config.toml
num_hidden_layers = 8
hidden_size = 640
num_attention_heads = 5
num_key_value_heads = 5
head_dim = 128
intermediate_size = 1280
vocab_size = 8192
hidden_act = "geglu"
norm = "rmsnorm"
norm_place = "peri"
norm_eps = 1e-05
positions = "rope"
rope_theta = 10000.0
rope_fraction = 1.0
qk_norm = false
attn_scale = 0.0884
bias = "none"
tie_word_embeddings = true
parallel_block = false
extras = ["capped logits"]
init = "trunc"
init_std_qkv = 0.0269
init_std_o = 0.00672
init_std_up = 0.0269
init_std_down = 0.00475
optimizer = "muon_variant"
learning_rate = 0.00753
lr_mult_o = 2.0
lr_mult_down = 1.5
lr_head = 0.0057
max_grad_norm = 1.0
warmup_steps = 200
schedule = "cos"
final_lr_fraction = 0.0
batch_tokens = 65536
max_seq_len = 2048
doc_mask = true
train_tokens = 894400000
max_steps = 13648
dataset = "wikipedia_en"
MLP neurons of a small language model. Each row is named by its layer, matrix (gate and up: input weights) and neuron, and shows model dimensions 32-159. Each number is 128 + 32 x the weight over its row's rms, rounded and kept within 0 to 255. Numbers have three digits each. A neuron's up and down rows have the sign that makes its largest values positive.
A block is one neuron, or neurons of one layer that tend to fire together. Before each block is what it responds to, as a language model described it from the Wikipedia text at the highest values.

Responds to: List-separating commas
L5.gate69:127114111131155127079182164134160092114188076122155102093141110199154123195153098119165192141189147152215150106156201147125178094147162178117092126110131139139138118126089118081120145179202077111068102065135159147127209130154199141135112145139105154152150123164120107122134147109116163177151090106199169106179146114114122107160183092122155153142148161113089107206121091120116134169159
L5.up69:116076073135107086081106141132161089141114127097143102116134122188144132123153087132062108147188132098121127112107158109090146030128182145091105118113137156165118173103145151167147106105098091128066127080129118115106174091164106137172144165101072211115149056206111143146136113133092092204051051150149157096166071165178111117157093108078110119116086122133160110132137132159135172139110
L5.gate349:138122145114129126146119124077118101164075119094176064146155058173114166152144167128124160152126122155060106119144096164151132156099150133111124104126095148164096109103134150177144132127089108132142173049101160135136173145076142150115140137113128161134111128107157128200167118191081114159157156055141130174091138121116114141078108147192148139090128174167120099109174108115089113080128
L5.up349:198119097131100189097136123112089150183140130147154136124056137151171164144088176160116087087102115155133122146148062173152109150111101124098160115118109102163077108101098137132187121214052111151138176179118164168127113132102135142083143086151108114177154126143151131159165153084156063134106123066186152142111078160117090131089163124147089120130144164102134140161142075179108118142162
L5.gate1113:110142124105124106143167128174167158122140132162121132100109120086119118145167111181127121158136145170132161079135121165121177149085167169107123121143166099130094140138109177165112194111134119122162153171193098119090152113192176139102204104153084121153147074104179174132074127108108095159111075129139163181138124141144136160095153111116186157116128113147120130132167092067133130163072
L5.up1113:139167140180151078052148102153144155145132093179171098113108103122126099162088125118094152093125146098084092091112163152147168176143177178081143092110145130153124081099110137097153140131124030160120135080105112107066128049137135121090167093088086126075134217102118084131090152172111068089123170091162126156121094117107145064113090142119100097122137178109191123166018142203113158190153
L5.gate1118:109134113143149115102121150117126111135147111149191125144092149128153132141149126121035155081143159124115109040111104119122141167102097123162126114137121157156121116122187125100101128131109115117186117148158167087139152166138123101145175130089186169119080097115196153134094181132142159178152119076124124135099137155046111151091150116105150069097157123076091063175096131141133065200102
L5.up1118:087129171117132167119139069111111119140097130178097096187118159121141112151103092102160119135106126137116144127098141120144110090109117147087165096102072152114092102120080146184100099124212128110140144116107159147148140138114193121185118134100141132166100119115178121183150151144103089093141079170162101166141170139137120144116093120109091158054113096062110093189147143099172081100110

Responds to: Personal name boundary
L3.gate66:105073174069142167091122115139151122137112124138079085122103164181134138112145113219127142126080098119146146086106184150121159108099114130147100145162076101136131148125175122122091118150129085133071161205101155143122151138107138085121142123105070187100114101157096116139165101100144190205138098130099165150074134111102113135146142161201128151122104164197156204141120127141147165099117
L3.up66:121088151104115129088181077135111128137129106154153028062123114136111111132101078127137109138128134155135151078132118064165123183116125196203125150136139144104124169123156164110185129129077087185137099088144133159092079123148120128102161126103130112143111076111164120071145124132133102143138177176133127130152136114086106141119150080118146134157105149147128124104104179163098130181121
L3.gate139:123193082100149109142049160137113115148117119110078139115110095136116106122145130162117117114140131112093044121137128150068140083184143144109191110164122145131171140114156123135083152121085155170098090110168111182095162130156149149156136098148107106139147128112137143104190119080082127124176105120111145117129125177218044142097123139118095138103127115119155167112130134182109116148091
L3.up139:170148176153130095115069127128124107136073178097086135091072141040160161148131064128106107134123161136158113094148159172115160185128127172119147102128127177140154190123109128114108143088098143092116164112167168096125176144111149126114171113118114146127075107137160113118133120104076105114178134156163102126161169132146096056119116149148119120145205120109133162114176171117106070082139
L3.gate360:119097110070098152051146082142100077084140101103080114098145104121112157087118119164089131174145167099221142097132140120169149142172112103115163125139099123165122180175175117093111105163136154145153133177119098155145114127118085120096148179120123193104156100151162121149174116144174125115159087101125124133120118110143080075162138130129112079136141088145144164110212153119101131122152
L3.up360:124181100136121074125109115157130099136146118091115064125123113165070147098139126140132156124148155148236116128172107116104138186099077126165195124113065173108149197075139113142158102157125153044157103173145151214090063143062134133081209123140115168157126119180121081146137054124192106137142097135129120132133161109101093172163055121150103109084185105128120172090174146133124179108136
L3.gate554:069115122026143108121106091147096129087115167130083103159145099139152147099146154063151141151143128162152164088117122069130124130090062092145119140116111190153206165096104147073127121097065122145104141088126130163141112119107115103103124148121175135145137100078125135161152076111114080096098123187078129127058127122134133176127169111140118054169134131109130135132187194127097122156115
L3.up554:055152126131098119126100117133173144193122115154161188160095116107127125108129207085129123114125097140159140115157143094076121092152130147151149137173137106119128141095129131133119160100122117117124181102130176214109095189065067111116127062164134172120193080117100164079109149115166125112134101112173121153066128155133133163113146167092080110186065107106154112142172059143137180170111
L3.gate733:125137150141083092182092183088129145141159162091120128127157134155117102079157179070107111148200176166152168104167087115130092145127078191131096204125184123138124122090154132064103101131121150096101112147135142108160090144143124092065171044068100168156143135093158128140146168141158112071130194143117097118115119113081097156152114122168105116208116171103120194127150132123160142138155
L3.up733:136183078086181110138114111141158138158146085051144101120103158119101090145142172100125090129115124116155159147069150112084172122151136191133083120072082209168114136109128088075142137144103086155106070124101143132122103111075082178201154100071136171165129106110139209093158170143124087156088156192134106125127183092111140110126116142144151112094123124045167082111102145139119122104121
L3.gate1017:127060168106146148090138159106145098148104136142116068100091186076156181086098150160180109163107182165103146062102081145136089149085137132129098104130149141106163138136170151088183140112103089118147125092171106185106109142113159158171147118060170086112089073131118114067175130094130113134136104137123163184170100181100122124089117125155153178132122132139140125107130106127085126148155
L3.up1017:085183092068103130152142152162133159122100117099114119105125113123130175129047167235070132186162105121218146097144151139177118161130114171135105105117158097138185182223151139138105130113133124060114086095130158126147124121127133158168171128168123107107116050133110067097182110085121103125117127148091165092151177123074132150096196157098131130127144140118121122101099142102106104123171
L3.gate1089:145160089155118082141179146177093091102076123129137136160172193083123143088086120093161053177146086094112153131140108145133110130180089131112124143141180085137102097144162170119107105129123120075071150104067153186121136132109164120051102108098166108142109120112177100141153218105146204136130098145059121084093120119090085128164145157112141047165170145170119156154133110165065120070121
L3.up1089:164123099128127108139113130149109129125121160111118136184178223079172138183093090097141152104076087085059119173117182102164137112173108169192107137143125109138136100135099161155150151131106061066148118158084135145091081085197092074132131153131137106164159156147112108138082194088211143125112150089079132091132151120096115255094131099126145080130150167233093082146191159097135147144092
L3.gate1260:169157107110099094123110158138132073160140152164087178155114121127147111117095114064100153101095114130116151150104139132206072130074092093090137155169144206154108141093115135122168129151149109103098135132134156135173142154126098135158112151169077157150154164164133117137162138113109144110127086110102134126155136126074169162174120195196124127157120109099123148178155142127167130090073
L3.up1260:089135129148059147122161143082113124148112145134193151180126226061154156142156151154105175171119138127131173084097144125105119135087111127098090113121124148143135139123121117127130097126154119104150113186062134162162119149096121102164057129147171127162131141115148145091123150139132195145084129163091158084153145071182155143133090098117130107137122164118134141138138149088153145163118

Responds to: Start of proper names
L3.gate236:078120144154119126148137127107100127190148120120116131140133100112135169110139162124147164106111144153113130122091151116098145127113125140178097114157153189119134113146161041156118138127079102125095157163137105152074166123127130150154163139153093152159169206177111104120171106148082110173120164104067093141125109139079123149116149152162129098145119145111137136130147144074070203131084
L3.up236:104125177154083055148108166116128030158158192177152148127135108212104142113128171155122146169125122207122113103119101116107130155106080140164125148166138142114104194171154079099172171165126120114079145141109102166126141104126141065106172144113127111186161130155117113077174104081140078140111133091132087101104162089121174087124117159185122129095079134119101123196136187191087156156113
L3.gate324:100071148151110133137116121140147136153117146079128109169140105127118176101174134149095164096147110165082115152136105078146179149127130106181101068106146135090137097102103123092155117111117126113127129173072072197120147136098140139140156158067082118170137136167104150149145095079131163101147054144081106155069194160082132142104200173111152084142130172159142045054178176118094178097100
L3.up324:020118120180151159135096107120090089202182142162118189174151064092170130160139113099185158135115091177094098074110068121161091087150098104154102113098143157131155151134167110191156183119121175100131141148122057173114171129093116126118152106175130113121123172169110127119145061090126092159197128160083133103116131072142088103133169132099120186223125143143122094139171215164073084117138
L3.gate345:119096135081147087111064171145090103101124161151060167184185170144160117101127089145104151121145137131169133127106136118118095134088159112066145123099174086133124129109159081151102145061084167095133201143163149097145124059154113088096103073127108168115102108157158132156190123101117060098116125121117111159139150112115125124139129113136086151095177136109000095113107174140110159122151
L3.up345:130152080120113165160128128153168122097161123159206121176164086141103139113130108134162167098074126164133179165094116144169145177114196131095132164063105137132155177114132090137080143130024222074125128148114132120178147101178151183095143109091106121182167151119124176082125131113129117182126098106082134111158141125108156151137124072147119105083160101170143134178115075112154169163113
L3.gate364:119187183130126167117149155100168137121126128123113174111141072116162192099131144145150150108173099108144126078133113123090134127116173146107098082152158117098133183120128188148155116086110049086030100074140101200141143163124125114128138139143150135150130196162105118130138118064071155148137140152159079116126113120137130070107153148130061124179146112100060142096170158102129100092121
L3.up364:052135118115140192131162083103206173158160121122129124146129141127143157101161148095139185102079119141143121155151119150074125097116135137156168120154157110093114191152164122145138146084075083111096123212184115167082123177107171118130126124153139120117147175121114149175119141097101114105136125161103105133157165107080119074116103145108149104128109186121096214101169167181084123114085
L3.gate545:095115149081089120090110132142113123167145151079106127157182119188130173108118113118134156166128144129137174062139143058129100152194119124156114152094144106090131183185090118182180123182130203127145196142076126196165161136070164093171165166104080134112138194119114132167108134039178144131078089142118121137164165106145131138137143161153132098082171144137114100085166157134118125097134
L3.up545:105158118140167100097131180136099069184098174131101179144127158075144089108102103145151146186107156097113105181144080118089084085162159079159178074162143128136150124096130069115144188140099125115113121198117092137103115163148067070095128138160093148109137112161157131114134131135129075101108150111100107110152150095140136154095135156123115118116105147164163167159098147120103161119136
L3.gate907:111169130156139153129158087085096092146164136140114133141139073120165176141105126069133151116112118166078211107116138093134101106144079151143165086132116135093184175155172137120138151085141158137145162121167111117133164104129142097128155100100170133158139123146091131140144079094191107122123118142080036162181124126140085101116109099188152187138113130153088145090142164123144194093060
L3.up907:166126167168085167129119125078150089143146137087129133085106148062103166159138141177171126089098095189058121079064087161152196113124148127165125111138116111111153176138092094147165101071149157143096166129089100156046170108122137125110123135140165179122089172158064095147157092099136081141111103117116105165140154103174127099145140156163153162210112128151125157158184136138123101156102
L3.gate1094:096117156121146190136114125064169135130116125092135130129178127088117179092125089123099147162157142157132089144093143174151079137090131089163129129133128058094123200143172087147072104146151124165103147092106107166091175206133111138135074162134105101147186148131110096120175141121170110149111088174138072097078128111075167117106130186118092078181157126160142080103173096147096163113148
L3.up1094:135133084167171182106098147112156142122136149142097138144121059131107137136099159066040131148180133151188153067054174104178130121159145112183176151169073124122158127137159122131099158105111106080098166126103088161166131195102095123144136176123143131081172132122109165084142162123122143134085159106139150157172155102137125157110115132143131157160092072099120122141111152162090107111090
L3.gate1271:108090126092117111143117114063084112190110160139102116126146078120108108148095131207083131144138078146100122143146147163168089116132157113159072114095097141149071150187182163128135126090119105128143118192114154165133191109094142126118106094116178141136160150146145143145175120073136094125102073154108153098129168091130094093131112108129172153152083139156147115103078140136094152107090
L3.up1271:137158090147120160120200100154164159130100083157133095086121089128108138064194109093078147127116097093136117081149147147139060131144131201139116197132106081146170107123115133137164162105120147088174107169104132101107102163132133106123134116124106146166126182142081176159181074101089170149123112121115076103142159141167172176117113132110096131116136121145141115118127162096159203140134

Responds to: Main-clause auxiliary after subject
L4.gate323:124132185112152133220228115084171105093097114115120160080096121094098102174115110172100152134093114135118133131141150122130081141155068094166121108155162118147107124118198158140131098103118084141159133102158183098106131116105148103132080186135194081152121098130085136160133189111145105147134106143095105096077143143142105200159160108108126098142175151177130110145123111171161128115102
L4.up323:167203137112109091101124114198118056080118095074101107094135103104185190117159125142121173088132080163105149103096153144096150092099110105103113056048084125237108138101137166153095100140098125122134044111108158140097112067116157103201166128113081096163096186132172125105117110130081081127112111120130165124119114148179126101122167157155066108145127129116112123115164122130165134129104
L4.gate620:164175095191075121117165143121158186094094131128100206120091108118094090103095149148210125139113140121174144138083139144121110218130198108133113143155125130158092114134171114075129136159195135128111152191093093081140133125140134145143167089111131109148133116137111110159121147087151153150123186140124108181134074091197074145132148084155191174111124117112145088207103144118060131123198
L4.up620:115142134071147160126118138144141169157165133177153111161117148158131198147090157151130095172107107211135148130123174160146096084075114151118119124153059151084116107096143147184155140093137139129163097131104101082185110143099108097170126135110098061131125129105172077103109155110121065116131111113168075063143110132123124147120137160185153093115132158139123147080210143130142107145098

Responds to: Name-initial tokens
L4.gate36:187097168117104108145090195146128087133112128103143072147141155101104097155159120150148136130143132116126126110145091150111116165126165145113158147169060155143215176094129056164120115182114102101120163123076081148156169127113089125100129137143107084166130135101098155076162121149104076094047107142161076147102107137094067097120188097139119122171140094051170107120110144159084150115123
L4.up36:144050145108112135139162138112143193172147154172098101177106178056113182096149174170160140140170115100198124131126145115164138098155099107114090072101108126118094175157124082132137167117125140166111124045133076142113161133127121080094129118140136098109180113092099145123131062091117151135149101144134095137127119102097115170150147105132123085143154093172094131141128151059068149139158
L4.gate1128:179124138085115139173142125127140095191174117136160068160165097085120134096136159138163130163141120232158130132131149083128105148167139073123181113062142091087154163075097115116113138140114132064116170102122090155143136106187181129145125079121176065148137143147134083122119065182077129157170052130102100118157119116145075134157154094170103101147112173143073081104129161124116166110174
L4.up1128:112110147105127184138144151097156104189163155117085185181145108144167124119187110154129142093128080136089185135127124157184122144163155093126086120049110102159188182117103119112171153151140094113140131089165078155139186092079125093099114108063075140143160153090149135117169108085135068128137122131083165111094156118095105088162187089163167075118124074156080145128118223162108117175151

Responds to: Surname first pieces
L4.gate673:145122094116041201131152125134159124181180109133083109123159109119118163158113129179152134091169073130125126106124198140160122095075141110183174143142127134074151096120115123115130140107158138099053177174195109144089117118176201091161228136119076145108138044106129110140183100072101119170115094149105117126093107122098150148109097097165120189182146129126168191159130105135125135156148
L4.up673:115083153110072174176123154073149117169116144152051079112157138162135131159129104152133131130176114141113157116128139080100037176105149169223121098138121113137161159156124120065151079091131149099132106143123199117073115112116218162139094096137155186139099102114126074169219101105157089176159193153122119094138118181082156115096111122112125150094141092129148145124137130158113112093118
L4.gate937:137115171111156142132166136092161152141145131148103047152146095107129120177147155145143122164128096146087184094150129152155157133073133137115121094096117123091176121156109133085140074115087126078151104079158163181110132120077136133144103142108092166168080110104083094168151098076185107165108091155138123124142146156153120051108113154212079145128174112111109094139168123121086188120133
L4.up937:101087130144143177117170181142161119128145100136134139163101095139144136111101144156116107151187128125087144113162127138179156157094107095191127117076088121112184138129115141102165078070149127093065166138133118168072133130079113135184142088124149159161132083125109122119159093120164104192160098134144088145128145118107142204180095133148106143160139112149188175140133107119101147154113

Responds to: Multi-word name pieces
L5.gate175:145069077166119134127188130111123123105136141155086151077166094092120130073142118093165136103103105143116097117162125156077116130208134066168098131128101145139101096147152186114146071100114105165148167128181072064192121005135150136134141132155118105142112109109123145157154141115123105137079072098146162127174082142138138067153110112152184127084133108146131145115125130136048135118099
L5.up175:165149135154123131047069134132174132121189156157102070086105111141093068077122151086116142172132144187072106094141141135133115065172139158108105054091143142114175116162127110137154118073154142093134128126106107109077116077125195127116140196178057117131128105124129145091128127101143136164107064151142082176106079195128159138099092140136160160202143151104064133115109098119136138138122
L5.gate470:098102105105121105130065073105071139133136136178085102176102097097169178120135060117135140169140171110090117144167192113132134137174120107110155098127100060142150090090168168127077085148119146129097092165144107107126111087077159094155148094173100136160091142153157117119137171102145119122164148170134123118142114150100121137087201121172126148095102185146157127061137165150123097154109
L5.up470:185083110147110174152171208140088167135117163128143132138151166136108109114109141092090148086116104144147122133134128159129136078153113141109133183078105085103093098157154140111097105096217161111127145116142124173095095085155223167129116130120156083090116098184159094081142093074090151136137160103161190152181108118141104101109115115127080186145147126161138090113117123074188091122145
L5.gate878:120209139132097156145160130148121157186185181088081108213109103089161137092140122097141138153098101176138115113082111111139117091151120094159119141086083143091122161136134125135182089162131084139066121165141051124060179098111154121115101139156122157110153121100125153100147085112118110187136110106144107117046143194144081130118214150162196157162159131126044090102089177163115151173131
L5.up878:161163156088166162118155136123158126162159190175150138151054063133135115144101108135140109069098137131087127091143088134152127123154135137158066091123128128099136110113135100091127129183141096124087118102129098111120139133137165120095145163090043114128093177093127114140080102069109107105151109120120141169144111155076166108149170126145092125165164157103092106104159104133097151134151
L5.gate993:149075089101073105148075132170142135139161128147156130121100147143178124129143083126122153187108098181103110127141079136174106183110140107115086104159085142140094135159109134113186121079155158136125087061143105188075170186135080140114108160120130145133123130123128129161058154134103106148120057098114117121132129113101106121142137129166125142211145140107110143104122140086158122109135
L5.up993:099096086165180099148133138160170117119078131153106129183084120130160097172137095111197114107139148135126129110102079135161116176112101095086137139097155042128126213096147158134134070131175138109162124122157145151122137125122123118145142161086145072138071135169086169100118105132107135128099094128133115133149148103079112120109166144110146131055099167155048102113104184073135139109172

Responds to: Surname start after first name
L5.gate55:150132133145146079133154116145155125153098116115119101154139138098157084117106104182094174187111113129156139194114098169177159113115119136129151108145070125163164062157179151104093103075131129101102115096099176118126111129110126108107145113111080194175109062189105110151132084071134148174129139181144105083127133120114125160107131105130087173096171153121153127157169083076147145141118
L5.up55:122142145153115117143117134155111093145145119169143095101142096151130107109105084175107076137143132176185119108150133171123085153038103077161151193105091102124176076139139101116103153164177169099162130192149116106142098105085147075174183142091117130102129118137130098109092131181133142126125134089138108112104141137068180148121095120101096172109158119150107111143159130169145084180088
L5.gate378:156130105142117073131136154109178121110113125137224068115163118135092159080161093160129147144119117124083083144128113148147150096132167101181149110131171108094171037115111183163114124113118151133084054143142099095131176139189095182177146167131137159161155175089110122102115113156171152084159147093097132112154185096145157133147148139124105147144097165157127162094095127135162159162100
L5.up378:112108175125126112123121082187130185124086109162056136126144100159132133139186111115152153108160143189134159144114130108111035142120124114148116124139041180130124136149150100132158174137174101093160164134100128113171119096122106160128098169030078200234097102094131098153135148201103127166182119101129161058148126143129085114174183125094115134123170165122100114120106113107102111123082
L5.gate969:166056164092196121095114112164113092065167136129171107140165089135119153080132117111101102158133097162116081136124102124167078142108132148111122127122116179161126117147059147178155096106095111123115085140161158135107097120118069069220144077045144148112095161175064139126089042094139108117169073118145064139180180114127121131117158111170136152155093142171137087126161109091142132128145
L5.up969:173157105144121138164141154101088115158158171117130100110146078156130143169151102125132120132172130188080213122154118111127065108100152136157138087134049141180147168095134133063127075128171116106149118083130126115098100150107107086123111123112107144103118120098167063141121084091150157147141075166104098127115126142081139194092067091146199215150128081076148099161131110112188096120071
L5.gate1184:153100177159082133078076137130125195132120174164174132112180099080166104178168136168084112086110139154101214133123150133143097122101090119191090111144159118105113122197131122114164092197171107151099215138157143058129098079109093132170155111146105142130103072085160145127156126114122121159151148132144118133151166089109099192138134099197128157130150153121168116126189129140096153158114
L5.up1184:099117115128153117159139129187134117089142119164104099135175135179155151114150069117107130175154147141105143118105150199173082107096129159136174155140096111124149123141127144133115139151095174139137125104133113099047143144086146075198140205142122121098119139128144153187129114076159124183157107158124161139089135162091102135119071172167131199125139091108151063144112143126081134146100

Responds to: End of proper names
L3.gate8:142074144125156154143115082155168107137147126142147107088128090127144135108057112107140137090144080128060151129105080077151121097136095123115129106117140184110119132066158127153135203064143154118113143137134157159151093192118083132139102145136143119170106113143189114162148132098109070126136117152190148083159170105099034118116129107110103178153135093070208128134048179109148079098125
L3.up8:151094153115086079087106138105054094124151104127149088186138069120117134117113072151192114126116134138129188145130086112134107154042155105173155147119161101099088144129118142160119087134105141179107169134090163110126112106103177126155106102185167103077143129093115130175092171192163147153098202111077169164218164066148142108086180106134176089143128167128161120142066141186139144126142
L3.gate174:148115140125147127189073157141153153137075093110080143114086160126121138101127150109105141143071116093151125155169104138114116157112167165122064120160138092091094138085171108170160127173140139144085160151175198118184154071079124160139098117153140131079114106096055094137143093100142184081151128152175109102157124095031151133147152147127182094085205057112086082128150125120142165101114
L3.up174:081156135128142107193201151154086099155153112118139147120158129109112156066141105180108158158139108120111186088120098138138147167165140116111116190158138142148096163134103067125135121134136049084131132089159148171094121114106093170194118089145089124126160142162112094110124151119122137084150090148129129162164122107148117138233122105179099093125145125044106105135176142126137142147099
L3.gate191:190091132171182140105097123141146184141158192113157195092110123140110125138048116131142122111109076089094131168173134165149186117142107159104103108102144170086118128143163108115158093094166089149136138108177157181151092135112215126146111114098087138137084139085159087149137106097148136094108098129185152073095147101137116102105143104127135139105141135067162123091113191099111113158145
L3.up191:162136076104158144128104073165111136080129126135143158066136109120138158162115158139123130063148063134165133131075061095134106117118126145180111102108111141082073173144131173104117114063104092096077143138136121169171099081132166130129082093107064116088123136113068131155124113091127097135092068116178145096113118140152111083080169089133161131154174104114114151107164109068120113063141
L3.gate420:092140153054108117154111112155130156145135086118125096138111195135120148122132136105127158155151126160124126087168135093124138095129133132166067140138114125133119118095127129157139141148135069127121154192101170083149083090155120112129108103175088127136106070096129166142098106115110147075153154162170117140180115085113122060194137118134145126112093140075132136166047125123114151115135
L3.up420:129163156111137155140132122101121107170047132131130152146156117101107137108101113087148147172109127084101092114119076160133155147116092093126156094113148142154113133162125115120172083145157183144155150101135163100166120166158073123101140076134144133165155063122152158153160174196111145126174114143143134121135165117119099088095112072159114089126126116162159115110151115068083123114147
L3.gate750:154117111134137148098093114112128120088110139170098155110123224131122189087107115172184098158158156139147150139114111154137173115130096119076138131123140092129067121114130055149131133093147126086152152100154140128128107134115116110163110131163059060147147086152137155180184148177150090117119168160143190159052108041115149123193136173151176122128122101142047110145073143091078142094142
L3.up750:175129124131144154107160128163072135122091121118170129107062164110079142126100124150192100134112129172145135110087163125163161130156117125106162131137127125131120131115126092102112181068153114110118141122136121107153132145117084155133161103099113069156092107074141166157191141145167156142066129205147176158094135109113149137190140141112168082162151113082137103140108110053106139087172
L3.gate839:119132099093127100027132144067135163122081120121072082133183086119123114182113098109142106133132189100105120102091184086195162141131073124131116107188134170086141149133165073208150099130164186129136090140130110090121131138140138100113127083149070138088105160150090094121106123077151211088108115135163117159090112109095128155180124182118159211077130122153125065176111132113115110114170
L3.up839:161169133123144112187143095192161180133132096131124137109168173169095107176181127146088108086123101103107162114092119115070108117117119128188147145092194099165151108108093114107130128166178197134160168180106111125186157126179158114062159127106076168180102105145135065187138135131141178135120132091127113133109120129136154159158100139140167154035132118075084123200092062179152107121139
L3.gate855:202145108132079101148127072078146123093140111091158133070071123153105171082144159116204051163126198128135157141148174093177109119114103142136146141154116163107104133145138142137162137110100175120189105052177116099137171141152111086087136084124187103115153104116147099103129147084083143130129058078111162101158120116131122175103068107147142118138113134133143086177079158125125069120088
L3.up855:117132097142135080096141171169129200113173090158093128076101144147144127145177137121088084135129140078175111149187164161107148080090140104168127134178097183069078089124158098071128161119142152102137140097092130130119164093123116145080103079125165116159139118120158127117106123161068192142182131157091118101166146085099187142064183100156098054118139174163161106136096135087157019082179
L3.gate934:127173062101128129129133128135148169079220130132113118098115088131163158146143105129095189170152198089105121156155133126168049110110128168101125170171110109170157116147153159110110189153109134085136132105123136111133141188145141144126158050039126164115164118123190144172115146132110147180137053128107144204097141139160182145207126189116203034102098144124148120104088116123102078104187
L3.up934:115125157075099117160111072120085114126160117112133157062047127091090140099104182141175129106111133140110151116135096129159101150163134136172117138214128099091112097176154116152190119136166100071154184093145142073167167120095185146094175137143137107156160137167148149147128174079120163109085098142126156154107146158081113145144210155097198128127110134087220122148098095161098108119106